Part of a small language model's weights: vocabulary 2048.
MLP neurons of a small language model. Each row is named by its layer, matrix (up: input weights) and neuron, and shows model dimensions 80-175. Each number is 500 + 50 x the weight over its row's rms, rounded and kept within 0 to 999. Numbers have three digits each.
Before each neuron's rows, "fires on" lists the tokens most often at its 100 highest values on Wikipedia text that the model never trained on. A number after a token or word is its count.

fires on: "," 51, " " 11, " age" 5
L5.up1337:374467498437518438457485514480519395538512528480527537535419506539461476523580462509546496522505539587502406554570538526541474432480413502477456486534542520510470523406504433563544516532482548536503609465422466505453566539433482487509591469493451514535490556486489383347455467438549509498

fires on: "3" 19, "2" 19, "4" 15, "1" 12, "9" 11, "7" 9
L5.up936:478525466483525567528539577481437487546581565555606481442473510514533533538454453421514494461488473543442421527526445562443438554411487498433535582514448384419455531491484457465551543428509518564464491456426482465490484518511492560398530444499469528486533458471509518471585596588487485439

fires on: "ir" 15, "A" 10, "ic" 10, "ig" 8, "up" 6, "er" 5
L5.up1107:554484541507503576522541399422499465562540595478514572394412572574477524495537426521565598513389525565580457503470521499519509430472559557443493472430567485509519493523595569496422463516549503421473399473487568503445587648538449483426585541523515504521415467522480517534513469476515493520

fires on: " man" 26, " " 25, " Man" 8
L12.up727:513551365484395529487512542493553550444459542441548536431474508468590514595459556498531595574497597442504469521510503424559615490535425426502455483486435469452513455540490485516391494483439484498494515506502456561518422546586572504512526393544495523486526484563479412478421489529511558504

fires on: " (" 20, "ed" 13, "ill" 12, "'" 11, "v" 8, ":" 5
L5.up1631:627427482492518510488536509580441431423586521545525556460441473461441556543457479490599510474525529536527526505515385473435499561494494519435470506523460496526544413499580544539562573434565515505520503521491534554519557502517461507561480474378467507556514573465461564525558513516490470462

fires on: " " 92
L5.up39:486499483553451461421456455408514506457449559494574485486488478508515388467502453554494452460440402541497463474485424465514506410546461428447512434474549539436445458498444540438472537488574421602526373455531463564511505515446465493510425506533516484507532571599473559545467524531456426466

fires on: " " 100
L12.up604:519493538434508464433498532517578457514485505455476547551468485552499521439503574542584427554487441546513465522486544491482466561372523524498397549450442544503557503640457533554537538461485602494429559471521489517632534495591507474353458442452583497552548468546414444513545512486485507478

fires on: " of" 32, "==" 13, " ==" 11, " ===" 11, " (" 7, " |" 7
L5.up1838:368444487592460469515499457519501535530509454495566461526487433576484477555414557585488512581447458504541466431464534537531385485493523433461434531475488558515444491509562578516443487535447503516458528559455472499526529404507417505483523501478449456538482460545542538495596391448500498547

fires on: "'" 23, "\n" 16, "n" 10, "m" 10, "h" 6
L5.up561:507560568531559454567467537496598461551549522492419454450510503538393506554516474548581463572615569526485569540533476412535592450469418469483503538455496593485458539506490561504530471543519503493468449541544538525521525524483468600479479551459469509491476483519422459461623520436468427537

fires on: "," 69, " after" 4
L5.up294:444387496474411488451418566528544422453445476467479456516482439596468494434460514627454498467483419534535522421488433617515557574471488442529407522449373487518472511421558498498525501476529546563459520470440451605523538546547550589514465503444475502489399495383501564449519553470533471509

fires on: " |" 23, "\n" 14, "|---|---|---|---" 10, " cont" 10, "ount" 9, " count" 9
L5.up519:488541442491521470431493489424533524549469474496483471529494458520558498455526516478516502413529582547508447517577582514430493435476560458475468499476455466452522472475534585567518492395555492489533586521526476611440467515449428521489574515445462610525556458527540473444388432459473499485

fires on: "it" 24, "-" 17, " (" 11, " " 9, "–" 6, "il" 4
L5.up795:489560467470466512525453451452468511479497536510527472440472528462499533489493447433542500558489533530500482551549499515495483524476456509564479518564499514420516441457474487462472516476362426446525556540464577637478545585466488531495628469580566507472570410419499476449440409565581570472

fires on: "." 45, "at" 13, " age" 7, "5" 4, "1" 4, " no" 4
L5.up590:429498497526515564490448484442542620499494517466510443398519448485560441445542449506485618466527601457502531542521474528407468516440458555535587456532431528453460525453554505418575612534443525518498458432453541461533479510512557483359439511560485474406519614392526534430487550494524506530

fires on: "est" 12, " most" 10, "-" 9, "ast" 7, "ical" 7, "c" 6
L12.up1421:485477496450417399585568491378455520460601504474475572503592553564471524518545476440539438423445477589455422425434431496511451425473469515412548494436488521547521446526464387528509509527582466432505512525512526566458336498581434475512498560520434509520508552489508549527464508517549551501

fires on: "," 85
L5.up319:563459406528543532328500545565513552469478581589522449475518457527479471494497477569456461532507436469597371456529428538448383471474434476487503487531465488539405538455528408441501531440588461539558522500449542535442526483555436547571454537528474502435518506496471516442515428495590453514

fires on: "l" 14, "," 13, "m" 11, "-" 8, "f" 8
L5.up1284:510412539424508546517511534468500514537465518442497585551433480492483536496482494543494520535371497517472569552506488518522529491457497502549534542433439526480462550462522497572511563533482490506466604537458363531649395409533524523590469547473476478485508510466537523520478434434399487524

fires on: " disc" 18, " e" 13, " rec" 12, " stud" 6, " pre" 5, " ch" 5
L12.up1957:591476490486437488465418463459471488534493432533522446500505431522435474411547568500380587455475566494504512477536484492534445461558485543450555427508541471439466469469446510475459517499502495491528445611529526420569407531487453502454482593554549429580549519566490629527544520474538494487

fires on: " by" 55, " to" 10, " with" 9, "ull" 4
L5.up659:436497421553476460550517495501346484539553560485504475454533492524494463529474514548491544574489605433506477504502485424561552546548511494442404524436541612594492445534550544619499464482536528388528445441481476505528466467461414474453575432483485493529422486485530483484480463595460441488

fires on: "ing" 17, "ed" 14, " season" 10, " the" 10, " of" 8, " such" 5
L5.up660:508456516509561532431478508531543575488517469523497353443454557471496622494467436497533550521506494431468532547424498487561542475559566517498549492550490440405516515450483543480482506488683390516544463545481470427473417520517425469516532556528556567546467450580528574545439435602456495591

fires on: "i" 19, "le" 14, "ist" 9, ":" 9, "id" 5
L5.up1424:436476514557565516453520468423497541541480533544462469477450513501557467545446480609503590541474516441509586525523463460497507521501488461489544592512462464502516500558538523451484419455495537451512421520557524552591451517580472496499508464556547386470488466537483482435481508476479527544

fires on: "s" 15, " They" 10, " they" 9, " for" 7, "-" 6, " S" 5
L12.up570:480554452569476539532504446566505479465422503513482538508496525566522541527484466545489446459564522383546472544638515413515468513520471407452533580527502464562545539536525465553461495514409525497583448460466442578470437533495537546514530474565465494509596481376487473555496460456467581482

fires on: " |" 21, "\n\n" 11, " (" 8, " " 8, ")" 8, " not" 5
L5.up653:515550499505551618533440495460452543449471480479516534569453542511404377468502514389482514460458548499481477459486465470491481451478476454493518544477472543569524571430509497547458473525419423421571440506437516523574519524470519485479428484464528416547455440400559575465499534461519491483

fires on: " of" 21, "s" 20, "ic" 10, "ag" 4
L5.up1530:482578399511478445499496477446586525542539438493483497462475514498565509495442489435503494543508576504490346555508500524476469426539459440500405521424562472562530552593521458521488551504573502586553491440447492484519457387569514518507444461534574476544484530407456441502514423429458410383

fires on: "'" 16, " for" 14, " with" 12, "s" 10, " |" 8, " in" 5
L5.up1919:495471486510479489584497550483442469414439447461559487540484456477505571584487558564479475507473588426416551464470487482427573374412475501511458516501557503611489459490532410586492553534543545470521488369478459544508484496481592614484398568492478447500486495573581378530522420542509531499

fires on: " band" 15, "el" 14, " Re" 13, "ed" 10, "er" 6, " re" 5
L5.up799:562525499532494474428578527452514414476447494527448510532520468440484553508518504547495460461541539555470549452510431554505503472450511472573548549460554434366548521604413496564438520409395574501573549594594480457506511577502529413500414490523467447512504475649502533524472442475541640579

fires on: " the" 22, " a" 16, " of" 8, "ay" 5, " first" 4, "ed" 4
L5.up1748:609556475453461426529437438454472558593522523389557449538453530526554467505362511478511492492562450419475402435553488477464505486535499540569514496538476492455505491552486455569555479430577521535631454493460504472462514494531506539509508425541584535504499468461521486590499461528529566591

fires on: "ult" 19, "ast" 10, "est" 10, "em" 9, "h" 6, "ct" 5
L5.up1749:502504524498548583539492538459569427477500468526536510459495494557467531467451467411471537506532514460510430447542453537568567495500451565482522554485453504430445479469463595482536461570494545370554453501546328557474485472475474526489449500491430532526478500463540569574498569518538498465

fires on: " not" 15, "t" 9, "1" 9, "2" 7, "3" 7, "es" 5
L5.up2014:434458470488490551507534519453369592517409485440613444433511578507558571565516493491484567520558597469547438547460472497487493536388467574481505472473512506473461477534468507434469563486582497447606548509494372498538433513509557407459481510438515494528470514487538452439595494617510505467

fires on: "." 22, " |" 17, "'," 9, " (" 8, "|" 7, ":" 6
L12.up1918:460520477503454462466497488500552507533547497459516523457538473524459428457451500648525477581499490543549554501499420475488395567418574473489469496512524458531430438498500456531471551563398492495407502613519525552498596507558527495453467551568552483504540571414473484567599503432492526531

fires on: " f" 34, " F" 21, " |" 18, "ist" 4
L12.up1736:523493476534576497439438389334489481558460518528510486508493457496450524494416469504473526564434482526433455472470532489487475584616494489552418541538545482551522506502448497514531513487429486464448440486531527575416559482455428494486528510453530507477452550527562487493488497515482514493

fires on: "it" 17, " the" 12, "ten" 7, "ap" 6, "ite" 5, " a" 5
L5.up1585:582505430437511434573548464476438433558473495457477489560549518544565505478438392441563562479450482469590506603518564457554536423466466611511401445498476393499497499489552381549498559517569592496521615503469457533530482531477484510519623425502576596496526537545604438486491479558493558562

fires on: " which" 16, "ough" 15, "ile" 10, "," 10, " where" 10, " and" 7
L5.up1953:391473431487569489414492449399506569515516545516524517535491501497519480557374519468485508473522621418591540466469455540500598589434486564478409496457500437466631500527512472521509490452451529544531557489529446519592601487488535497586536544424498540472502505422551485426532518576552466452

fires on: "th" 22, " of" 14, "est" 6, "st" 6, "ed" 6
L5.up1605:524446414619465494546454490467430530485487407430523486492482450511534520578472510546510485511517593471495453560480501483505550419438485427497425487501490429428509440503506534457600445458476496453534458516444461532538455510593416486579543490522511539489519477377531479526477389496562580545

fires on: " " 54, ":" 5, "-" 4, " |" 4
L12.up1057:528545504546510508419493468523444397469555520564496586441508478546545545509408468477557514491449496387392608483499499495434498509514493428469536520591517516530516430537503484504482434528397459452541588467511479507418458486486426543538590575527483489508508482494409456509585500576612624540

fires on: "h" 27, "'" 9, "b" 9, ":" 8, "\n" 6, "ap" 4
L5.up1483:507575566438484482509417574553531493507538458537533451502502550547485546523421441497576463522441555429490565518431536455444511454489450455421515569491555467442552519507413508471437457426549521542553448471554532411535546526526424551466440503528495528513405515495490449487486533448535571524

fires on: " M" 98
L12.up682:393478481472515569575582450463441532506582496493540467361502637552432472438507482396561518500518516584585525521523554461507493526455478557526382502538491459404481412531539621539406534490534405467537510490525486373529479478507523483499533426509594455489513598572459538564535519482415574592

fires on: "S" 25, "J" 17, "D" 7, " in" 4, "eded" 4
L12.up1243:551489473544418527422494516534492558509488479479544522514569556441470456611474501464670525577542496486480523491491522533517647473458469480515501551506415482597568513460419521516522526523584558588516425389517496516497540540476481569516475436589501506502559463598616417457516507561468483397

fires on: "aged" 15, "ed" 14, "old" 13, " " 8, "al" 6, "age" 5
L5.up682:540498440577426595392555424525432507445490498406497474467568538499631466416450433498582433502450522459564499556496497502489486504521496482479477458508589539476532482468461537433532465466475509602504452532535464553451461560374521439468430445494519599466520495510449474484468485517598448435

fires on: " " 95
L12.up1051:510540472561500496505483468509450456504541554451448503484497524505486481444544583495516481398484466582489471580480532417500469495419455503461505546522411457514433493499561388466463455584450529480485552447548485451501572493486431518372529486455532447554536532519446480494562516591453527456

fires on: " " 50, " |" 14, "ail" 8, "ul" 4
L5.up535:482466609560540510504445489416583552536495495460623475519533429546585438546428483558493508620475412462393484496396466580531455499559452516436675473549370433429462492482589536423441490447473531526470428533557451546480442441540465577480410467516495486477513508567468484595542632461509500453

fires on: "ir" 16, "r" 15, "le" 12, "-" 7, " he" 4
L12.up1519:482519391519477537457546544532411505456441556512519590503477533511544492502437560510495528479482541536472603462463443452489551447502499516507439482493559531483503457543510488565419518460471400620500444495529430539528468637566480528543505509563444470520538451500522412625500500524547471563

fires on: "." 46, "5" 9, "6" 7, "7" 7, "ron" 7, "3" 6
L12.up2044:437457552566599585488470522529470545507585543575517475423523469489610452468446474502480478404461500467439531489485505506463449506422505637558537462543632434509474491581583485531566499480458423513420442400468568461530566503499553569506523537461431455576465560407458579471423542506555460525

fires on: " was" 23, "." 23, "-" 8, " re" 7, "′" 4, "e" 4
L12.up205:565379456443395478434469483514483578523585550556480549583631532460426501474422480450500545441459505556538413537439481491533517562569526452536516506394409587505522492564472573458497465456467521485441494452498561510535436472496537391451444481528575469406497561523535556511550503460514556523

fires on: "n" 26, "t" 18, "s" 10, "en" 6, "ow" 6
L5.up1419:476495496467443520433562511529547616438464489455414451418501445534564444609556513512465460563436555461471470490491422505500504483502491583437510552489477469323485504559461527476460554530502539450563463549518428474466480484560498521551539490438476447567545558592444425527505501487459437591

fires on: "ict" 18, "ic" 17, "s" 13, "ast" 9, "ight" 6, "ad" 4
L5.up481:530513424444364523509455575452464499532598491536506495535559510462598493484511447503472423536492483538399485631427448542475550455366586551522350423559591461431534561548460530557450555500576473558502509527493492496548447461489436542517500576447471403527495464450452555591458510425538440498

fires on: "ed" 11, "le" 11, "z" 9, "en" 7, "er" 7, "ren" 6
L5.up1465:567525527438537612516497455468561455588505516547473545425569468557544520421511509523544488511486583492455443489485438523377505509528458540521514493499627398357456577572486516523485567497458610485504513517621596470487524438498444497420533470538485515464567531481463537516481523403436517543

fires on: " pr" 31, " an" 16, " He" 14, " W" 4
L12.up9:542405456546556462468439456546568505494475472583442481601462446512456477574415427511470469467523434558478504529503478487487563493483493534534485475518412486449497564434506453564654601404514470447543535514559551531517532521517466472484509486565456467524473392446523523570548526516447436581

fires on: "t" 21, "ess" 21, "est" 15, "y" 10, "ot" 8, "ast" 5
L5.up1144:547447357498498511482524561443489476410482454514552461531460469528421467425599407524584542591442490507430553641595364486509463549482450485437557496515485508463474491469363536485469502480457501446487497530528362484566504450465512501533454484539462543511496511544589548462490509486566553543

fires on: " M" 28, " art" 10, " tr" 8, "ts" 6, " N" 6
L12.up425:421489502509511540534530457456515567484511531480498446461490550520526473446472524522452537618499548499429488533418489525411513512412481548504477430534490474520410504468578508518487601462502377452547536567542461545464453535465514540441536476400549537538593496476571539522489572531482512595

fires on: "ical" 21, "ar" 14, "elf" 7, "a" 6, "ic" 5, "ph" 5
L5.up1592:594541536465530480494530476543513530460449567485491448496531491520486537513451546451435447512505493482584478513547515488442568579491445541432440536511483414510462478500484512405512480516580510479496466480449443520569530591395448472614538492489517513513526647566361476534394502571523562448

fires on: ")" 21, "ative" 11, "'" 9, "s" 8, "\"" 8
L5.up700:532520489501445565610496569473547477583493421415468427525427475519541543440491526575419472517551516551530391538531444543535626434412476504517456499507454508539450506444467422513508554474538519509471566388573485534561464416563492548501451536484443500439494439495465381460506551446489514501

fires on: " |" 27, "s" 19, ":" 15, "'" 7, " his" 4
L12.up1181:516494500549579485462523515448571470520488535503553473499488469495485534595441497487530410512510479506520508538486497477350565537478511537504300494525509558503563472443571475527484471474635463455477512532473544566520450530481522549550552544464482592457522522510474522573470517544515540482

fires on: "-" 30, ":" 22, "'" 7, " as" 5
L5.up1200:471499456516473542456395473526410452508531487453429530483520505511390453482479395566491493570482461413559600484460486530571464515493497524479506472456564571448565441514462522497487488473535521555548437513537473457549482462525438520528418527493472488463440510555466518479632470529591510541

fires on: " of" 24, "ed" 11, "es" 7, "ing" 6, " from" 4
L5.up560:472467500599520577400549491479541539507445551459488514516476539509520496488513539470595485516535514484463522482408533583571524477538484496446488620441540480561436458540574520510607439433469506474508499434520538468507450472496426464482504422551583571483536492501490516494559515580431518506

fires on: " more" 14, "est" 12, " most" 10, "ess" 7, "er" 6, "ard" 5
L5.up2001:525402555496395493456420461481444578495481473567499527462528514588481461517457463484486520522514404500556441568503515545447415507555478454429476449426454495492552499479525456480413459476621443489522589485537529519562481518570494466462542556431417582509501491448462530495557478481560501585

fires on: " part" 17, "it" 8, "-" 7, "air" 7, "very" 6, "f" 6
L12.up1103:428482563521468525526569430542557474480375580393562515498513465563443533504469522549545464485484421475424541627483511508452526486473455478562435530450491531425455481489395421551568506458496472457521411507456523600540452519555538488600549632430511492493510430487430490545464470462478459499

fires on: ":" 54, "ly" 8, "ton" 5, "led" 4, "le" 4, " work" 4
L5.up1920:507512454578494564446502434443550504496501477514569524570587566490622385538507459531452455548420483443464606430476495547578500549441457538497528624542510531351463490515493373455502462422580589530491489457549431456519481465494440448507560470505553451484489502545524627436418515461487474490

fires on: "ce" 13, "ed" 12, "ent" 10, "ers" 9, "ing" 9, "qu" 7
L5.up1906:438515469491549485447535452497526595481453480517465440520558526457568570460467441521424519484455461423456497501427457588490535559453453496508461429446514360452469562507419612511557481523523465606520461521590549441519556576541407499520533476470428547509466517526541568603528430480560458546

fires on: " |" 47, "\n" 12, "it" 8, "T" 6, "ed" 5, "R" 5
L5.up1355:461588555442487554500472452464454557571428459522502458489502426541534513454545523478559563523491500511465509510561480580461483578505487407517469571520561471471516545440534570486507509430454503426455514560545504520565601498427511528432519413455479607561507556569428536481516479527494483510

fires on: "," 41, " |" 10, " who" 9, "." 8, "'" 6
L5.up1776:481482436491453492566519572393512484496547526438422471571508477472389533520382491601555574467448539468435408520500547553518436536466498547501572532541464502527474534494416535545544485514488491477507538436434546534496457476584550551486510526490585485462477440554474499491457391507501481537

fires on: "ay" 14, "ays" 11, "day" 8, " of" 7, "eek" 6, "ing" 5
L5.up1826:438415515515511498508446500427459551511458489525518586478534514521629458576389592528491516487448412484527480494497494519444466537449515428536540539482457494570451443518457492454464567555560404545456497616462502539519496554455384516480435538412526587494548467477480498530498445589513444558

fires on: "ed" 24, "ing" 20, "g" 12, "er" 7, "op" 6
L5.up447:524501381466444520506478545504481519612443467452523519478486500498548587467416497526442535487441492478430493418445454563573539540424518505516570508423535504504516543449464528554463510460469494525564432455568469594533505582433472442533520451449556536378488547485429499567551501483510450567

fires on: "id" 22, " D" 10, " f" 7, "d" 6, "ar" 5
L12.up1501:514499511551520551537457552574508561505496567515503553438466505490478545521387506600477396426485407390465503488501486525487536474473519527503544507494415548366504467433495486520533493528637455492507489506447568567449486483409524393508456456484481527484565554536504477589553508427505537504

fires on: "." 87, " " 4
L12.up887:416447507516455435441460564541466468467524479526434504452450478465509401506546460464431527539426495597497507540436465499508484573471492443499519471490499514443494461506440525537501466452462574499467452442398429574525443435431452477455420415510421598464555567474505384530463499405445460500

fires on: "ale" 13, "ing" 11, "ted" 8, " released" 7, "ed" 7, "ats" 5
L12.up302:481547466559524486519457399512490557577586490498571507478491457510499585593422512426437494503431608467498478572537572509546488431490617476524552624455569423526500552632511503440473448567625502557467508478505540464465480517595562500584495536497487594534416521522495489564451515452472575567

fires on: "," 94
L5.up147:417421490452527471471527560468536494476532593551448457483460450475435585484471499476522578474458463496549480458514497558519435507437479504537452498479556429544456534477478504511529467488615535532451444464421510505474512503609477453544460600496543471452479532505456512410411536573570478569

fires on: "m" 19, "t" 9, "ri" 7, "ra" 6, "ble" 6, "iver" 5
L5.up1202:486477495569432443480478536466347483551454526434485475420463465582472522591485412433440538429506520449497474523496436455517582520468518457554515514501474437412525597500456517479512453517585505523520423486484495558461511504576559476484576413538468511419445516474537495518551449421469490499

fires on: " " 43, "\n" 13, "–" 8, "im" 6, "ill" 5, " v" 5
L12.up68:445559409436395415497496497497468526565494517462565560397525505545541420462569550464533581523504438502524511483553426406537609487468489551514482469435552456514420424457521526511463514575597475422530558576466477417530439520469568483499515463544468464447504483507477494482527493591447488371

fires on: "ent" 27, "port" 12, "ly" 9, "old" 6, "ound" 5
L5.up886:518451439491452445545527452511447536483461459553465449529545572515519487513407483540542426554457504419457464471497400438566405536530570463518566493468518459514453505522591402623490475535409536520499401477445491553593478488506530437438522510524447494466478481492581478465536495494496537565

fires on: " " 57, "," 10, "2" 4, "a" 4
L12.up1802:519516442480417493475435568473486385446466562454492512431483448453546395502534486511481518415560489530559608603474486557537578489575442584524477544440481463409567513681486396596474512508467517522538453507455566537476424424485526455548510417521483481485500488501510466540557464564534509408

fires on: " and" 32, "," 26, " " 12, " or" 5, "1" 4
L5.up1692:525515449469521443582521457480496462443482488514501516540432497572567550498437551490466466509455520501487455513540528485532439477484502550461443491523568506491523505457491552529510579491505548554543562504430422541540549513526550508587529515514573532480585552413553448398512457477454482503

fires on: " per" 29, "s" 27, " Per" 12, "per" 5, "its" 4, "as" 4
L5.up504:524555570464522565496407518497508509490551527485532478515542415534576531449457502468543509529470435550466446640391489516505544575449483437484533477444417582437447541458512545575477545497467538432564479474478524581483512453452534491475559503584558487603471559483466486535527455501457542464

fires on: " f" 17, " F" 10, " p" 9, "F" 7, "id" 6, " en" 6
L12.up488:543537474557554511469522464527472439551520548475487429499522559501484440501441498523418496469425467400517539414546380460484600470570423453328552546395445559465534495449505479535565518544520558445510483457481486596483454461492495475550479509482478554517544538573539470597478413457579515576

fires on: "ag" 16, "al" 14, "ap" 8, "ac" 6, " October" 5, "or" 5
L5.up1598:523464554454467572502512510555599431504504525509561509496443431449541478466564547531502518444480507613436585538513534516385454531533465455524405496545555472447542453507481548514474444443504528396496606398415523478547481527585507446581451432429542430503470518586555428527568563414470525470

fires on: "s" 32, "ing" 10, "ic" 9, "ed" 8, "es" 7
L5.up167:447443457537455473558446484491514441470448492496485385423573541528602562615581579460507478544458519430499492486518522544513533390404527411489533510484529393578484534460435579477431496453523451504481570542488511513526534457513554513473548449599502504579487507506488480582429492461484529569

fires on: "w" 28, "g" 17, "-" 10, "ent" 7, "d" 6, "il" 5
L5.up343:501458393476593517473427487441429556487466411560532506487477476455537547579525416434522459502486489543599532475592493506525588505544430452487534576518451442459481492481449588440484480491556474551442428601490484581443550594415441573501544466518459578377482497535449465417386450397472498545

fires on: "." 50, " and" 23, "/" 8, "'" 8
L5.up862:536496510575550491531479451435437518539550535449506474412547517557515569462558423562483504505374458541471570556575555521479516411527557498519491526504448563500464464472434447549536531418464481505531597444467372525500487518505468479460414489541542450529487482538569457524469572502560553589

fires on: "-" 18, " M" 12, " St" 10, "." 7, "ir" 7, "im" 6
L12.up490:498486521427492477579445575453480578509457468539505478506470512422499529502455574464521528525458498504491510437494511429483570433525471580558473431510459490441509534464548420539397437544439397558439499508473421459570492495483504490489489449570554466496585511432484573464544539560608455569

fires on: "a" 13, "ug" 13, "ic" 12, "ort" 7, "ament" 5, "al" 5
L5.up280:553506597457526401564542399485482489468477518604537541446490468494454481396531431529558412512386421522463455567544375531462506573528535549499518544492397546542456444505566503467494383502455572503536486439456442478515443520462409555552554509523589503583557527583608500466611533499543516467

fires on: " to" 14, "ol" 11, " a" 10, " of" 10, " ch" 8
L12.up51:537466426501559521491486570545484431600373482462555420515548531516495498465509506392487481499507589472478549540382565517493505552528506499485518516470557449545450530475527496485574539510412423467405432519524486562505432469487586463594497565527533519515506579596464497530523517558446477517

fires on: " |" 26, "|" 19, "-" 8, "'," 5, "." 4, "," 4
L12.up498:540483545435562503566452481510519551521479557533519514535540512419476494456461511546538540508536516446515530524503509479464536464422494493544508456515507498466456501552439429529461544529435635580525538576443503577501458536496531546512396498458499581525559559478476532395582477424454448437

fires on: "h" 14, "r" 11, "p" 11, "se" 10, "b" 10
L5.up43:467494477472621428509499505573396492471497480506476497406425444486497473489416460617476481545489541440401437513470544536474488517452598503596550485501545506457513496522410635481551568451485467658492414557552455517478489533553539531501532544445549393439458462501432480538472584522651492516

fires on: " the" 22, "u" 16, "ound" 8, "im" 5, "ac" 5, "em" 5
L5.up1515:555534607515524439475507476481510468540595488521499519399424493534481439577450477526545489545508416551524542527478392504450457552496502531533503492486426508430539483496578515448405585486498626539501562409484445445550461525532475530442522506464474476473578612567533573511532519437454461461

fires on: "at" 19, " |" 19, "-" 10, "a" 5, "2" 4, "RA" 4
L12.up1063:472449531486505426499399463526545469510495505503499483455589523494532435528390478561624545557470418468465570476547398479495548473586561526450594522411518515559437597404409432483404478553386624476450509545539478496528531353477610503496470508466502556513425589540397438444501512458501427486

fires on: " f" 29, " S" 11, " F" 7, "g" 6, "h" 4
L12.up1450:592476484491558403435544532450495534471501470495567527472581495452428569549499435523473479417535431487585396524503524581486524472561633522461523500542547542615558500553474545509489456460581502414453482535512494476487511556466516510502514506487562538484586561469511484391502517532576473563

fires on: "." 73, "," 19, " " 5
L12.up1991:489487500486427448382502495440631507422475546523568593555496473471508488513494524519402506508458471544473508462479526513453427570451595476485508462550561472482459457520439493509438475483548631569478511533474455548494555483494432476577460429495577551530484540482421527508446573520508472509

fires on: ":" 42, "." 32, " " 7, "6" 4
L12.up2029:457423489501557560526496449526512555476539539490536485475429431472576470524434474534566468533277610538488386505458480598487620554517582470472628524454447469580503502461429536466521474447478500554456508436477546599491557475542501491422515470462537516482522636510446445488435435502466433496

fires on: " to" 66, "ly" 6, "es" 5
L5.up2000:497440557544444502450472524538477529552519456461461460481517562498537570581438538562538517492425615519461373443466509564519543589464392504419488487523432531573438477541484565525507495461528519539541402443521534438522473425414473453465561562504563516568453528534458486477558565495455490487

fires on: " " 24, "d" 11, "2" 6, "ist" 5, "9" 5
L5.up231:488604507500507510519503427504368605455470593550470492427381440500442512540528498494553485531441476510531462477482406567482553561475537447558509525534526553473411557446506471453466496393506486563487423509445501426533483530444528471497494473513621566553537522558475480516591580547542519533

fires on: "ack" 10, " man" 10, "==" 9, " (" 7, " eng" 7, " g" 7
L12.up1704:556502380481505477461478558487527501452519526512502512569489526431552443487532614559558470512493452516529520482469450380509432436568507378379454520506479478421445542516515516572399485556496563523539486485489461527566463451478557461521527450585477443491582497473509387515511432459496589474

fires on: " f" 16, " |" 14, " Ch" 13, " S" 11, " ch" 7, " s" 7
L12.up343:602543458538530482513384437512477447553501502443536515536369448486461630399434444437460492572508473536386459449359528417493531519528458541528509560509549466514532493457509516497492609559460503437509494551473471490472619489496489493566515470480502515475482511466544444503466526347523614585

fires on: " g" 33, "g" 11, " G" 5, " v" 5, " att" 4, "G" 4
L12.up1884:517479526604487543435525546499500511517520495508534481552614560515526505464434493429500504463432455493427546463408500445522432443534511595459463481469528505548427413478505521498517443490522485513482426491484565503545488464531504535573520486592535408574529511508509469546494475465517449491

fires on: "." 38, "-" 12, " " 12, "ange" 7, " and" 7
L5.up1719:530475414398489444457458458418499558498573526547490487513531533478454501510418471402490529574488530564543534512509555471481514491442469531480497462481506596582426503497489553468555436496587517498463487508478426500491382480558553493522552480538453443444573603477516527466345539622600495394

fires on: "o" 16, "ic" 10, "ro" 9, "ent" 7, "pt" 7, "ar" 7
L5.up701:517466493543500573488469526437491546520422540451518392501475421454521513493365560507484472541553462460528526549444463444466525552490497501549463531509415408477456446596464589500537471464537568400450540419439511450519534556463440509504500458543479447586423470615484537565503441533503547577

fires on: "," 43, " |" 21, " " 21, "\n" 4
L5.up1090:442453488509449486426501541474445453577576509507471471477379492503481463556529429466503498502478593436488429476495533548523485590499432441507483472462484494618531534549496553467446566474497444522573514542530513517569518495498453421526530621454493475433416572450484481450481538543574394553

fires on: "," 32, "ed" 14, " and" 11, "t" 8
L5.up47:494537429451471549529531419482520544570584499447488536552582594468606506563415564476413481490549428533509439585450492492507526444556543589447497504502584513511580515457428514617486447501477499484519468579509516551674487460473496514613382461516497465508610555545509507453482415493534474495

fires on: "r" 18, "R" 16, "e" 11, "it" 11, "ment" 4
L5.up1571:479507533543568430440473499463535501588451486488408501558528481492543573379572520447526560529559480501455568613474454504419460493490468483541448554494510396495521571575639508582456500447479568412507485476554475533377479504536506412484491427463502478467501504520459494409498507501492576517